{"num_hidden_layers": 10, "hidden_size": 896, "num_attention_heads": 7, "num_key_value_heads": 7, "head_dim": 64, "intermediate_size": 3584, "vocab_size": 16384, "hidden_act": "gelu", "norm": "layernorm", "norm_place": "pre", "norm_eps": 1e-05, "positions": "alibi", "qk_norm": false, "attn_scale": 0.125, "bias": "all", "tie_word_embeddings": true, "parallel_block": false, "init": "normal", "init_std_qkv": 0.0117, "init_std_o": 0.0, "init_std_up": 0.0117, "init_std_down": 0.0, "optimizer": "muon_variant", "learning_rate": 0.0112, "lr_mult_down": 1.5, "beta1": 0.95, "lr_head": 0.00535, "max_grad_norm": 1.0, "warmup_steps": 200, "schedule": "wsd", "decay_fraction": 1.0, "decay_shape": "linear", "final_lr_fraction": 0.0, "batch_tokens": [65536, 131072], "max_seq_len": 512, "doc_mask": true, "train_tokens": 759700000, "max_steps": 7942, "dataset": "wikipedia_en"}
MLP neurons of a small language model. Each row is named by its layer, matrix (up: input weights; down: output weights) and neuron, and shows model dimensions 816-879. Each number is 200 + 20 x the weight over its row's rms, rounded and kept within 0 to 999.
Before each neuron's rows, "fires on" lists the tokens most often at its 100 highest values on Wikipedia text that the model never trained on.

fires on: ",", "|", " since", " until", " of"
L5.up1130,205,184,226,188,215,221,220,206,186,212,181,208,214,214,182,174,225,184,236,190,204,199,211,178,166,224,184,160,196,190,205,218,202,195,217,171,190,231,181,215,212,207,215,206,210,247,165,202,211,214,199,177,185,212,235,192,237,241,209,224,184,182,201,220
L5.down1130,199,213,219,221,178,195,224,209,216,235,226,215,215,193,205,186,191,218,195,207,214,212,205,170,197,200,235,193,242,215,208,182,178,174,170,197,197,200,203,189,177,213,192,179,208,200,219,179,202,202,214,184,188,211,185,237,177,197,198,173,228,212,247,204

fires on: "\"", ",", " -", "\",", "ger", ",\""
L5.up814,188,215,168,178,209,160,247,233,241,184,200,187,221,160,230,235,200,180,201,200,198,198,202,165,207,223,237,148,206,188,207,200,191,187,199,201,198,227,196,195,216,244,189,184,179,225,223,172,195,180,209,242,200,200,207,235,209,169,233,219,263,205,213,231
L5.down814,218,173,188,188,229,195,199,201,189,199,229,197,205,204,186,206,182,165,225,204,222,193,197,232,180,205,168,193,224,226,160,213,182,218,213,222,186,198,191,172,198,184,209,220,213,213,197,179,191,199,181,195,205,193,228,232,204,178,204,210,190,170,204,179

fires on: " O", "3", " E", " ec", "á", "ă"
L5.up3323,222,173,232,197,241,194,202,200,194,215,224,173,216,193,237,193,197,257,236,187,188,237,217,180,194,156,205,209,203,195,182,202,209,181,208,192,212,255,196,212,218,193,204,185,150,182,187,226,174,180,192,197,174,199,196,170,232,233,213,187,212,213,221,162
L5.down3323,224,227,208,213,193,208,220,203,218,213,205,211,195,194,214,199,223,184,204,209,206,238,199,207,207,148,211,199,197,229,210,176,180,150,179,207,189,227,198,204,218,210,218,210,239,174,212,208,184,239,206,172,173,212,206,192,218,212,194,192,191,194,188,199

fires on: " F", "-", " ", " W", "–", "-f"
L5.up2984,211,228,210,202,181,216,211,182,208,183,194,201,174,220,198,182,229,220,171,196,197,202,165,218,186,199,211,195,192,242,176,245,211,194,225,227,232,152,233,177,221,183,257,154,196,224,219,212,231,186,190,161,191,176,165,177,182,192,201,224,204,226,203,186
L5.down2984,205,170,192,202,196,166,190,191,200,189,198,226,179,180,196,203,190,224,209,197,198,168,201,191,182,193,213,181,198,193,199,217,209,230,178,181,211,221,193,194,179,163,208,175,216,183,189,202,196,195,183,224,217,185,229,205,172,196,236,202,209,175,179,202

fires on: "19", "20", "'s", " to", " of", " himself"
L5.up2503,199,204,215,235,175,215,227,210,174,184,225,194,189,198,188,218,176,172,201,207,198,185,190,229,192,201,180,238,162,199,203,170,156,235,190,214,226,234,194,237,172,202,185,192,183,186,206,194,194,191,208,183,232,211,216,204,223,185,224,201,213,181,194,211
L5.down2503,196,200,242,202,189,220,182,185,189,190,209,208,214,191,177,221,209,239,198,194,200,216,212,198,241,208,208,228,211,191,239,195,189,169,205,186,136,173,197,181,215,207,192,221,226,218,188,204,191,238,194,223,196,194,189,213,190,194,197,215,222,236,205,204

fires on: "|", " |", " on", " along", ":", "ed"
L5.up1170,134,204,188,176,191,206,177,227,218,214,201,237,196,180,190,209,187,184,205,190,188,225,197,172,200,193,159,208,280,178,249,222,203,214,232,198,186,209,195,194,208,184,170,238,212,191,194,209,212,222,221,179,246,210,229,206,223,193,219,201,231,192,178,218
L5.down1170,175,211,177,192,180,181,214,192,178,206,223,196,176,224,204,146,237,223,199,211,213,196,208,166,181,212,225,223,204,192,178,220,196,194,228,175,226,172,223,237,205,233,215,224,180,214,150,213,172,199,188,217,202,200,192,220,226,193,203,200,175,197,203,222

fires on: " Br", " Gr", " Car", " Tr", "g", " C"
L5.up1688,187,167,192,203,217,196,184,152,204,204,183,188,191,209,209,207,171,200,222,201,222,194,248,181,219,195,214,182,211,200,226,215,207,191,206,174,225,176,224,153,208,207,214,168,221,195,189,183,208,208,201,214,207,204,177,221,228,207,185,187,200,188,204,189
L5.down1688,202,159,177,251,191,194,227,172,204,193,243,242,208,206,217,167,170,179,220,187,189,195,211,193,190,219,218,250,197,203,203,170,220,186,151,204,183,246,217,220,209,185,207,179,217,226,203,185,192,213,208,222,202,218,217,202,184,195,180,160,217,227,222,175

fires on: "D", "d", "-d", " Mad", " Red"
L5.up1967,230,205,203,205,225,143,195,202,184,230,235,186,223,213,225,219,202,202,211,187,214,214,227,198,175,188,190,214,220,199,206,205,191,210,185,169,198,198,221,215,182,200,227,180,171,185,197,203,204,195,206,182,185,191,176,200,176,240,178,209,190,200,190,199
L5.down1967,190,178,216,203,203,164,180,192,204,242,208,183,199,210,185,200,204,197,213,222,213,224,192,166,165,215,225,187,205,203,212,198,159,202,187,227,191,187,232,205,183,206,199,186,198,170,164,169,168,174,178,180,230,212,205,199,166,206,197,205,168,190,202,203

fires on: " In", " in", "In", " ", "in"
L5.up542,199,199,191,215,213,181,193,214,199,217,198,201,194,211,197,205,229,217,206,170,174,188,205,185,235,195,181,187,200,225,205,204,199,215,229,188,204,220,193,194,233,206,257,203,189,174,200,231,205,196,186,202,201,179,184,189,177,179,173,176,266,205,204,201
L5.down542,174,197,200,192,225,191,215,214,208,178,197,209,210,207,189,190,201,243,223,212,178,177,190,185,171,184,225,187,201,154,189,201,221,212,211,200,208,160,181,193,203,196,215,220,203,241,172,209,203,174,182,186,180,195,188,186,178,195,190,227,203,196,224,216

fires on: " T", " building", " House", "ighthouse", " W", "el"
L5.up3286,189,209,202,154,208,186,224,207,201,208,224,162,216,170,225,186,202,203,206,164,208,185,198,175,196,220,197,161,214,211,207,182,241,197,202,193,218,217,192,173,210,225,203,167,182,188,161,201,194,252,212,193,196,180,175,198,212,211,258,218,187,186,198,153
L5.down3286,171,201,173,231,196,207,188,210,209,218,201,166,250,185,231,219,204,228,207,205,180,205,218,198,194,167,213,227,223,219,185,191,234,171,223,196,209,200,184,165,215,205,237,180,208,223,185,193,214,199,233,187,180,202,199,197,206,173,253,212,174,186,166,161

fires on: ":", "b", "′", " finished", "°"
L5.up945,193,201,218,186,264,202,212,206,200,178,202,169,166,224,241,159,185,188,214,191,188,195,211,221,202,185,192,233,236,190,234,190,176,213,205,165,212,198,223,229,226,164,169,168,200,193,222,189,177,189,205,225,178,157,164,187,180,153,233,216,215,190,194,181
L5.down945,201,202,190,191,175,193,188,198,218,188,182,196,214,189,205,209,179,220,180,197,227,196,183,217,183,191,199,194,178,172,215,192,181,229,206,198,160,213,216,210,193,192,210,205,217,193,198,184,210,207,198,180,246,194,198,215,187,194,211,207,213,190,203,174

fires on: " (", " \"", "19", " came"
L5.up1554,193,196,178,171,222,173,236,193,219,179,177,187,203,227,206,180,214,218,224,205,219,194,225,187,204,241,215,142,187,190,230,174,185,201,177,235,198,199,183,201,176,223,166,154,208,249,223,219,220,201,209,231,203,210,222,205,156,174,208,224,226,191,222,196
L5.down1554,213,232,226,212,220,209,204,202,193,194,205,248,173,210,203,164,218,280,182,224,203,218,222,202,208,206,179,232,202,203,196,202,177,234,193,180,230,179,212,212,190,227,222,208,186,176,195,180,213,188,197,204,179,210,194,216,183,195,190,196,184,215,196,245

fires on: ".", " can", " be", "-", " N", " g"
L5.up1182,223,172,195,211,209,181,211,206,206,190,165,186,234,233,214,216,188,219,208,198,227,183,212,211,212,182,240,182,236,215,212,207,257,195,191,173,210,190,194,209,211,199,172,223,221,222,189,179,184,210,187,200,194,171,188,199,203,180,208,188,195,181,208,199
L5.down1182,179,196,199,208,185,196,213,195,185,222,173,160,185,199,221,191,177,214,167,212,251,202,224,204,220,183,214,168,232,182,213,217,205,214,204,204,185,217,198,222,203,192,206,202,213,243,238,191,199,224,180,194,196,231,204,200,180,231,197,172,201,208,199,175

fires on: " ", " was", " been"
L5.up2324,193,191,214,215,195,213,207,156,187,196,219,175,179,173,206,207,212,202,212,218,222,217,193,179,208,208,224,181,224,194,214,176,180,186,199,199,179,237,216,165,164,181,179,189,193,206,213,189,200,189,197,187,182,185,207,236,195,218,204,206,203,199,208,170
L5.down2324,206,250,192,187,163,187,207,242,232,187,183,181,221,191,227,160,172,184,210,182,245,197,211,224,233,177,228,191,201,179,192,238,184,200,202,182,205,171,217,185,217,159,195,188,167,230,205,172,186,208,187,201,205,211,200,221,194,187,224,195,190,190,177,197

fires on: " ", " G", " can", " in"
L5.up2126,183,204,217,221,179,205,201,188,229,194,215,208,140,206,185,200,196,205,204,215,206,166,213,218,209,242,195,203,227,195,204,220,195,201,198,187,181,206,188,203,179,179,199,188,206,225,230,198,207,210,195,217,221,192,222,227,186,168,221,204,198,212,200,225
L5.down2126,196,211,200,200,181,154,235,171,212,199,236,200,231,210,206,175,184,197,193,219,207,236,222,175,205,221,213,182,191,242,166,212,199,200,219,182,174,195,195,211,220,228,207,171,220,226,237,204,189,205,244,205,227,201,197,175,190,207,171,172,206,156,175,198

fires on: " E", " to", " e", "E", " ("
L5.up3547,192,178,176,197,190,234,219,179,214,227,217,216,189,199,222,175,189,187,164,181,174,244,173,205,181,227,193,203,232,208,161,225,189,184,204,163,205,185,205,206,191,189,212,216,198,195,171,253,199,225,246,208,168,217,184,216,211,234,218,169,219,227,178,198
L5.down3547,215,219,203,204,186,222,153,224,207,183,202,204,179,200,186,199,199,195,173,215,193,197,216,184,208,195,173,196,203,206,174,172,185,213,200,210,204,202,186,187,199,176,215,199,190,193,186,181,227,171,200,212,190,188,185,186,188,200,209,231,191,216,191,212

fires on: " ", "–"
L5.up221,199,204,195,219,179,188,201,210,222,202,189,202,227,196,184,190,214,181,183,201,189,196,215,199,197,203,205,196,237,193,197,195,225,186,202,179,230,258,197,211,196,196,216,236,188,205,190,237,181,167,167,181,233,196,190,203,182,196,213,244,207,219,193,178
L5.down221,192,192,190,204,199,186,177,169,192,215,197,237,202,234,197,204,172,195,215,219,194,190,191,189,221,190,172,182,205,167,207,206,224,187,200,190,187,192,217,153,219,203,172,198,167,225,191,184,196,203,172,198,195,183,198,206,191,181,229,192,238,176,202,221

fires on: " T", " F", "t", "T", " ret", " P"
L5.up1877,232,172,202,167,192,164,225,201,168,196,160,180,219,173,228,220,208,161,243,215,213,206,175,204,190,168,239,186,211,212,185,188,190,212,216,220,219,184,192,200,224,221,166,183,195,197,243,212,182,146,163,217,188,210,200,179,187,186,206,201,176,173,185,208
L5.down1877,226,202,200,197,218,200,193,211,181,194,193,215,152,163,203,212,159,193,194,211,233,199,151,192,205,192,167,185,221,183,245,185,215,175,233,200,195,225,212,171,192,209,189,219,195,169,224,208,184,139,181,160,219,173,213,202,173,217,205,169,204,246,177,201

fires on: " b", " cl", " a", " le", "c"
L5.up855,205,186,197,194,204,232,201,218,225,200,224,220,181,224,215,203,198,221,203,159,176,213,205,201,206,183,198,210,199,191,214,200,188,230,207,197,199,176,209,182,194,177,180,198,185,205,225,181,202,174,199,198,190,171,171,206,187,208,181,203,181,169,208,177
L5.down855,164,216,191,233,195,217,205,197,212,183,226,201,198,256,187,168,227,202,205,210,223,216,207,193,207,236,214,233,197,196,181,207,188,198,203,179,156,185,212,198,206,217,183,210,210,231,171,226,214,233,190,214,214,171,189,172,202,172,198,169,186,216,221,178

fires on: " is", " sh", " ", " was"
L5.up3006,209,216,231,213,272,203,170,196,180,230,164,200,212,214,186,227,205,213,242,191,168,180,210,208,253,220,229,193,211,201,236,203,167,236,206,170,226,178,227,183,211,189,190,182,186,157,197,163,197,205,214,247,195,193,210,230,184,211,196,176,177,191,196,211
L5.down3006,188,233,217,203,188,170,225,212,197,181,219,201,208,196,184,186,177,177,192,176,250,210,226,218,217,193,173,221,210,186,182,152,220,208,196,183,242,202,178,222,196,209,204,187,187,205,210,205,195,174,209,204,196,232,223,180,211,197,231,213,207,216,224,188

fires on: " ", "20", "19", " Be"
L5.up2243,213,204,185,204,212,214,216,184,216,173,227,189,205,157,216,215,206,202,190,182,177,157,217,236,183,169,217,196,214,213,176,210,170,186,209,193,203,216,207,202,204,200,184,167,165,185,201,202,156,180,214,207,204,211,242,204,203,189,192,214,191,198,199,202
L5.down2243,202,195,211,210,218,199,189,210,253,200,165,181,226,165,201,166,197,189,146,206,186,179,201,188,190,229,167,169,220,204,204,226,170,210,225,199,221,202,167,182,187,243,206,207,222,204,163,198,195,193,187,224,205,224,164,164,214,196,197,203,201,183,227,232

fires on: " br", " Tr", " tr", " Br", " in", "–"
L5.up510,206,208,181,218,170,210,194,199,196,194,181,188,198,223,229,220,216,229,174,175,174,216,231,201,214,175,165,202,219,195,170,212,216,199,204,211,197,217,228,210,212,201,164,196,188,207,218,218,217,167,206,187,157,190,182,221,240,167,157,178,204,212,176,187
L5.down510,174,208,207,242,196,217,227,192,188,165,200,241,224,162,219,220,193,183,215,204,218,186,175,174,186,198,208,241,205,205,186,164,192,195,186,220,174,212,207,176,226,190,204,213,212,176,213,184,183,223,150,177,191,176,169,176,187,228,191,196,200,254,187,164

fires on: " Ch", " |", ":", " of", " Sh"
L5.up2264,203,192,178,222,214,188,203,217,178,188,180,208,202,181,178,212,184,203,205,197,198,199,214,227,203,202,216,214,199,196,254,206,213,191,202,206,203,207,197,209,196,234,178,199,213,176,197,208,212,161,158,211,177,195,200,185,193,183,206,184,239,221,192,182
L5.down2264,173,202,182,171,210,195,146,223,205,229,184,214,223,185,188,198,200,206,199,198,186,212,184,211,200,179,211,211,217,192,208,178,189,209,204,213,193,221,189,219,185,153,215,182,205,179,214,202,186,228,193,209,228,177,194,209,168,236,202,227,185,235,186,231

fires on: " ", ":", "-", " O"
L5.up126,212,182,198,178,192,196,234,216,207,213,211,206,187,196,203,205,166,202,176,181,206,208,203,215,207,187,177,182,222,186,217,198,224,207,253,186,239,201,224,187,215,205,182,233,202,218,226,222,176,216,215,183,181,207,238,215,202,200,221,218,223,214,176,205
L5.down126,174,233,181,221,204,212,210,205,206,191,195,227,207,212,178,187,187,164,188,234,180,223,187,194,175,186,166,192,197,176,246,195,217,196,204,215,186,209,226,225,207,204,206,227,221,198,197,168,181,235,232,227,187,190,168,202,221,197,207,230,180,204,173,233

fires on: " D", " L", " Br", "r", "l"
L5.up2791,202,173,198,207,225,217,226,217,182,205,218,213,177,195,213,178,210,175,208,193,218,169,212,170,199,263,188,187,179,182,198,228,227,226,205,181,187,201,178,186,237,178,169,198,207,209,213,199,211,192,200,196,141,166,201,212,216,203,234,186,224,206,186,171
L5.down2791,169,196,217,210,169,191,197,200,172,168,200,209,175,183,179,178,225,195,195,219,238,223,240,223,210,210,216,211,189,181,191,189,174,209,186,207,198,194,221,193,209,182,155,213,185,205,174,155,213,186,223,171,214,184,216,209,179,202,190,163,240,181,208,216

fires on: " to", " on", " August", " E"
L5.up609,208,233,198,225,167,225,221,194,222,180,232,223,185,217,196,211,179,195,206,193,200,228,195,208,219,215,176,180,231,205,201,242,172,226,188,183,206,196,234,165,183,184,194,189,189,232,199,213,194,168,180,188,163,196,212,224,200,187,214,217,192,213,207,217
L5.down609,190,193,189,175,188,221,182,190,215,196,190,199,204,202,213,231,186,209,170,213,193,234,177,214,236,196,204,209,198,231,207,257,171,221,180,231,214,177,220,210,215,164,185,226,218,184,182,196,199,192,190,175,180,245,175,197,187,170,235,188,163,195,223,202

fires on: " as", " was", " and", " a"
L5.up2452,232,178,189,186,215,186,200,217,219,168,237,206,198,204,220,175,190,190,249,197,188,189,190,201,173,165,172,195,226,189,204,235,202,204,177,203,214,180,220,203,190,182,202,206,228,166,206,228,210,197,191,240,225,247,216,212,234,203,179,201,216,194,212,165
L5.down2452,173,180,173,216,187,206,206,192,206,181,193,219,201,179,191,229,181,205,199,217,226,183,244,198,209,193,197,188,187,172,208,236,200,199,178,220,221,201,229,203,214,196,223,194,210,180,201,216,238,208,193,180,180,185,223,166,179,176,217,176,176,191,230,206

fires on: " ", "20", "–"
L5.up2581,184,193,168,229,187,200,179,177,216,196,210,207,216,196,178,167,215,221,203,239,207,165,206,201,217,193,220,200,191,216,183,223,178,208,231,203,164,195,218,210,210,171,193,183,192,210,180,193,200,206,211,212,194,197,209,206,215,181,208,218,215,179,226,206
L5.down2581,214,225,219,220,203,176,202,189,190,201,217,230,207,211,218,224,209,233,172,209,187,179,227,169,164,160,181,190,199,231,177,180,211,210,195,210,200,199,172,162,205,183,195,242,236,182,138,192,223,176,214,210,176,221,172,198,203,189,210,172,174,188,197,210

fires on: " for", "20", " him", "7", "3"
L5.up2346,207,179,185,192,205,171,241,186,221,207,207,204,211,171,199,190,171,165,197,214,219,192,183,194,183,205,240,213,190,227,205,243,212,223,228,192,191,236,204,251,182,185,216,172,184,187,191,210,211,195,187,184,193,199,196,213,186,211,204,211,183,208,171,195
L5.down2346,185,176,169,228,190,232,216,192,164,186,166,148,182,201,187,233,220,215,215,213,219,207,198,161,247,197,153,234,213,191,196,206,193,213,186,169,189,213,208,177,197,187,216,198,206,217,175,204,209,197,190,221,179,233,218,228,212,195,194,212,209,201,187,215

fires on: "%", " .", " ", "–", " −"
L5.up786,217,180,218,222,192,190,220,197,169,179,176,209,216,180,197,171,222,203,197,169,223,184,143,209,159,202,206,159,191,210,182,184,183,175,205,182,238,176,214,193,179,178,208,161,226,229,203,206,176,180,195,189,210,222,174,198,194,196,196,238,228,208,224,179
L5.down786,208,216,203,203,181,179,190,195,208,219,193,188,162,220,234,185,213,191,195,190,198,221,218,171,224,181,193,210,253,206,215,192,211,149,205,238,191,221,217,198,231,210,216,198,187,238,206,245,201,226,224,223,201,200,225,177,190,217,180,177,208,199,218,228

fires on: " T", "-", " Disc"
L5.up3272,216,209,151,199,174,195,203,215,210,195,206,201,222,208,196,184,215,214,207,186,216,214,179,166,194,205,180,185,202,187,183,238,168,168,200,241,202,224,230,176,247,172,199,213,194,180,174,193,215,218,187,202,203,220,196,207,210,223,208,185,188,183,221,166
L5.down3272,218,187,204,222,203,179,166,165,223,226,216,190,189,209,175,213,234,189,215,185,174,204,183,204,216,175,187,152,224,201,218,198,220,163,173,201,184,229,185,202,203,161,193,193,195,199,200,178,241,204,227,172,225,199,207,227,166,217,183,217,183,217,216,173

fires on: " Br", " Tr", " br", "r", " tr", " Dr"
L5.up706,182,177,209,226,226,189,199,165,187,199,178,187,177,182,209,238,173,208,184,221,236,205,219,210,176,164,184,153,219,214,195,178,197,205,203,194,215,189,192,191,218,213,188,167,218,211,234,221,239,207,225,174,171,182,173,174,184,214,185,185,223,235,230,194
L5.down706,171,187,205,211,213,180,186,174,184,172,196,181,195,204,203,180,187,195,178,209,198,212,225,207,191,194,229,204,191,206,200,177,193,210,206,193,238,163,222,180,211,176,207,173,221,201,176,188,199,218,206,166,205,137,211,173,189,154,199,180,213,240,221,209

fires on: "ing", " with", " writing", "aking", " taking"
L5.up236,196,200,213,173,163,189,196,197,237,186,205,156,203,186,180,180,194,202,202,147,204,183,194,180,215,203,187,240,209,213,178,190,212,176,212,200,224,197,186,228,189,194,186,191,218,148,224,193,190,206,208,191,206,190,174,169,208,195,195,223,168,191,199,185
L5.down236,194,183,250,210,217,208,199,182,158,182,200,205,224,250,225,201,198,209,188,207,166,184,180,178,192,194,193,174,181,195,179,192,197,193,202,200,197,203,177,206,195,214,177,213,212,227,175,226,186,203,251,208,205,177,201,188,200,225,174,209,222,177,207,194

fires on: " |", "-", ":"
L5.up3490,188,198,203,199,203,213,210,226,213,202,215,205,249,208,199,216,214,197,195,205,212,184,214,182,217,195,175,210,198,194,252,228,221,225,229,190,206,187,185,210,235,183,185,214,165,182,228,196,211,174,198,199,204,205,207,215,163,216,219,197,243,243,187,179
L5.down3490,207,200,205,204,185,222,181,217,209,229,198,198,195,206,139,216,193,184,204,205,204,165,175,220,186,201,200,206,213,200,222,169,205,210,195,203,223,205,211,223,155,206,176,181,221,224,176,210,192,208,164,212,200,189,211,173,186,202,215,205,158,195,209,168

fires on: " |", "stream", "|", " (", ","
L5.up614,195,195,205,192,218,209,223,152,172,202,195,201,231,208,187,216,243,222,193,173,219,192,171,182,195,210,179,206,214,203,229,172,205,185,200,182,242,180,188,222,204,189,174,174,230,212,224,217,221,175,215,213,191,212,199,193,176,181,220,191,203,213,132,190
L5.down614,218,187,221,230,196,194,195,200,194,239,183,200,224,187,206,209,207,205,225,197,216,220,222,212,190,182,175,208,192,170,216,192,195,175,189,201,228,176,169,203,255,202,177,221,186,193,207,167,222,189,192,224,218,172,208,189,205,182,212,187,186,212,180,194

fires on: " Ch", " Th", "Th", " hand", " Bat", "h"
L5.up984,208,197,212,198,244,178,158,210,221,176,143,193,186,215,221,206,214,203,177,209,199,204,180,195,192,205,230,192,157,173,186,219,200,193,229,220,217,168,210,157,203,205,223,205,211,192,230,173,193,190,225,213,177,233,195,201,212,207,190,220,213,200,191,184
L5.down984,167,223,217,216,173,191,198,204,187,193,195,181,198,221,229,215,214,189,220,199,214,211,202,205,203,218,231,206,189,169,196,217,212,216,185,205,231,188,227,204,177,201,207,173,189,200,229,182,194,211,186,210,189,212,224,226,221,211,205,215,173,195,189,187

fires on: ".", "−", "+", "ο"
L5.up1867,212,223,216,196,204,208,184,224,170,223,186,173,190,201,224,192,201,161,214,213,175,209,179,174,204,235,212,205,163,180,224,172,199,187,183,166,185,205,196,191,225,232,177,166,223,162,228,182,209,209,214,237,203,171,176,191,227,204,193,228,190,215,156,185
L5.down1867,192,236,236,206,242,220,222,200,196,197,188,221,165,205,192,198,200,189,207,219,180,221,207,170,210,210,212,237,213,183,185,234,198,205,218,251,185,176,210,176,191,174,157,221,211,182,221,210,209,196,203,209,165,195,204,205,209,188,200,229,149,214,198,212

fires on: " the", " of", " other", " those", " two", "'s"
L5.up2213,185,192,137,213,241,217,208,183,185,196,209,165,184,224,169,199,186,210,200,198,235,209,196,197,209,204,190,212,191,187,177,178,216,222,191,205,242,198,181,198,182,205,227,213,195,190,217,213,196,188,191,194,213,201,215,216,199,213,214,191,231,216,218,194
L5.down2213,202,206,195,210,163,212,208,195,212,192,225,199,223,187,197,232,191,153,213,181,184,195,197,209,187,193,175,195,175,211,210,222,189,205,210,204,169,199,212,200,187,222,211,196,211,166,212,196,178,191,184,227,220,217,210,186,212,182,222,197,208,226,188,169

fires on: "D", "d", "R", "-d", "-R", "-D"
L5.up1146,208,235,203,194,205,198,198,204,197,230,202,188,186,223,223,218,203,177,240,217,215,181,171,209,183,190,178,168,199,185,223,210,207,186,198,196,205,191,191,205,155,211,229,189,225,217,183,193,178,221,235,185,219,202,181,204,198,232,187,166,218,167,211,226
L5.down1146,231,243,185,249,228,183,200,208,214,239,184,197,201,241,223,233,184,202,204,198,172,186,184,198,186,211,190,199,216,213,207,177,228,211,185,222,218,226,204,209,231,220,202,192,202,191,212,162,191,217,195,209,224,242,157,192,221,189,203,213,161,201,214,156

fires on: ",", "v", "k", " Home"
L5.up673,195,201,215,183,238,182,190,183,198,213,228,230,165,190,197,194,255,187,225,205,208,198,186,190,224,159,220,226,201,192,202,192,203,214,183,223,225,193,213,188,242,213,196,210,187,194,225,231,189,199,197,180,145,224,184,195,210,203,243,208,192,202,244,220
L5.down673,205,212,196,213,217,169,215,188,212,160,206,214,189,191,217,233,216,202,211,172,179,182,188,205,194,192,203,203,184,192,211,177,244,190,180,210,179,203,216,206,223,226,184,198,181,188,200,206,195,218,188,207,192,198,163,183,192,211,194,226,207,234,185,185

fires on: ":", " T", ","
L5.up2122,195,198,224,193,242,194,222,204,208,215,206,200,215,204,212,230,237,173,202,235,176,224,216,211,241,207,231,206,197,204,194,202,213,203,204,206,217,210,201,203,191,192,207,203,176,174,205,190,207,194,226,222,190,184,161,214,196,190,239,197,229,165,214,180
L5.down2122,175,195,233,196,192,181,161,148,206,215,216,192,180,195,179,224,191,171,161,209,190,201,225,218,193,219,208,189,226,206,204,205,195,214,184,187,176,190,209,208,192,200,210,185,190,185,203,200,222,180,245,220,183,185,180,232,214,166,191,198,211,195,206,167

fires on: " for", " le", " For", " Le", "Le"
L5.up2359,211,212,186,219,219,201,208,227,196,192,201,203,175,198,197,188,192,219,200,221,200,198,194,195,254,151,178,243,214,196,200,177,194,228,175,203,234,168,228,183,205,198,193,189,183,205,182,194,203,170,241,204,177,154,180,190,203,193,190,191,155,177,231,200
L5.down2359,212,173,165,229,207,218,183,212,206,204,221,173,169,199,171,200,197,198,191,200,187,221,175,206,240,201,138,178,216,156,216,194,225,191,192,201,206,203,196,228,198,200,198,183,197,168,219,203,181,233,249,175,191,188,187,196,188,188,188,214,159,199,201,166

fires on: "In", " In", " and", "-", " band", " in"
L5.up2659,189,161,148,216,201,247,169,202,188,188,227,185,197,207,156,208,187,200,219,174,174,207,195,238,205,187,210,243,170,189,172,202,189,210,161,221,166,232,213,170,225,232,217,202,193,198,199,216,207,224,205,181,196,200,165,194,169,226,196,179,180,185,184,161
L5.down2659,215,201,210,179,221,176,151,194,219,227,176,208,221,167,243,179,240,197,211,233,218,204,199,189,220,212,220,211,227,202,216,227,201,197,178,181,182,168,208,176,164,199,217,191,200,158,192,220,217,215,195,198,191,189,195,209,222,182,203,210,195,184,216,203

fires on: " —", "20", "4", "–", " Al"
L5.up2170,228,177,170,205,178,199,184,194,216,188,202,202,201,201,209,217,232,208,221,231,195,208,228,215,231,183,181,228,226,174,189,194,180,163,184,203,197,254,182,244,179,213,233,202,194,189,217,187,208,194,194,181,190,182,210,205,175,203,178,216,189,190,192,195
L5.down2170,228,200,201,202,169,222,218,181,227,213,222,165,210,194,168,196,222,175,188,252,224,184,161,195,200,210,209,200,168,196,191,216,194,182,225,202,167,161,192,189,204,202,191,203,212,203,189,191,164,170,205,194,167,224,195,213,207,191,174,220,195,204,188,184

fires on: " the", " Le", " used", " played", "Le"
L5.up493,198,200,213,197,176,208,194,180,204,226,192,155,190,186,177,207,222,202,177,222,208,232,203,181,225,163,217,192,190,225,161,227,162,184,187,222,173,176,223,215,175,197,188,216,211,193,195,172,202,197,211,219,177,193,190,164,242,223,167,202,181,196,220,188
L5.down493,197,195,209,207,188,233,179,179,195,197,219,177,186,161,189,198,258,177,195,192,200,169,206,187,239,203,164,216,212,196,189,181,206,211,176,226,179,195,171,190,194,164,161,193,182,206,211,200,182,164,206,212,195,178,214,224,213,200,212,196,189,231,179,197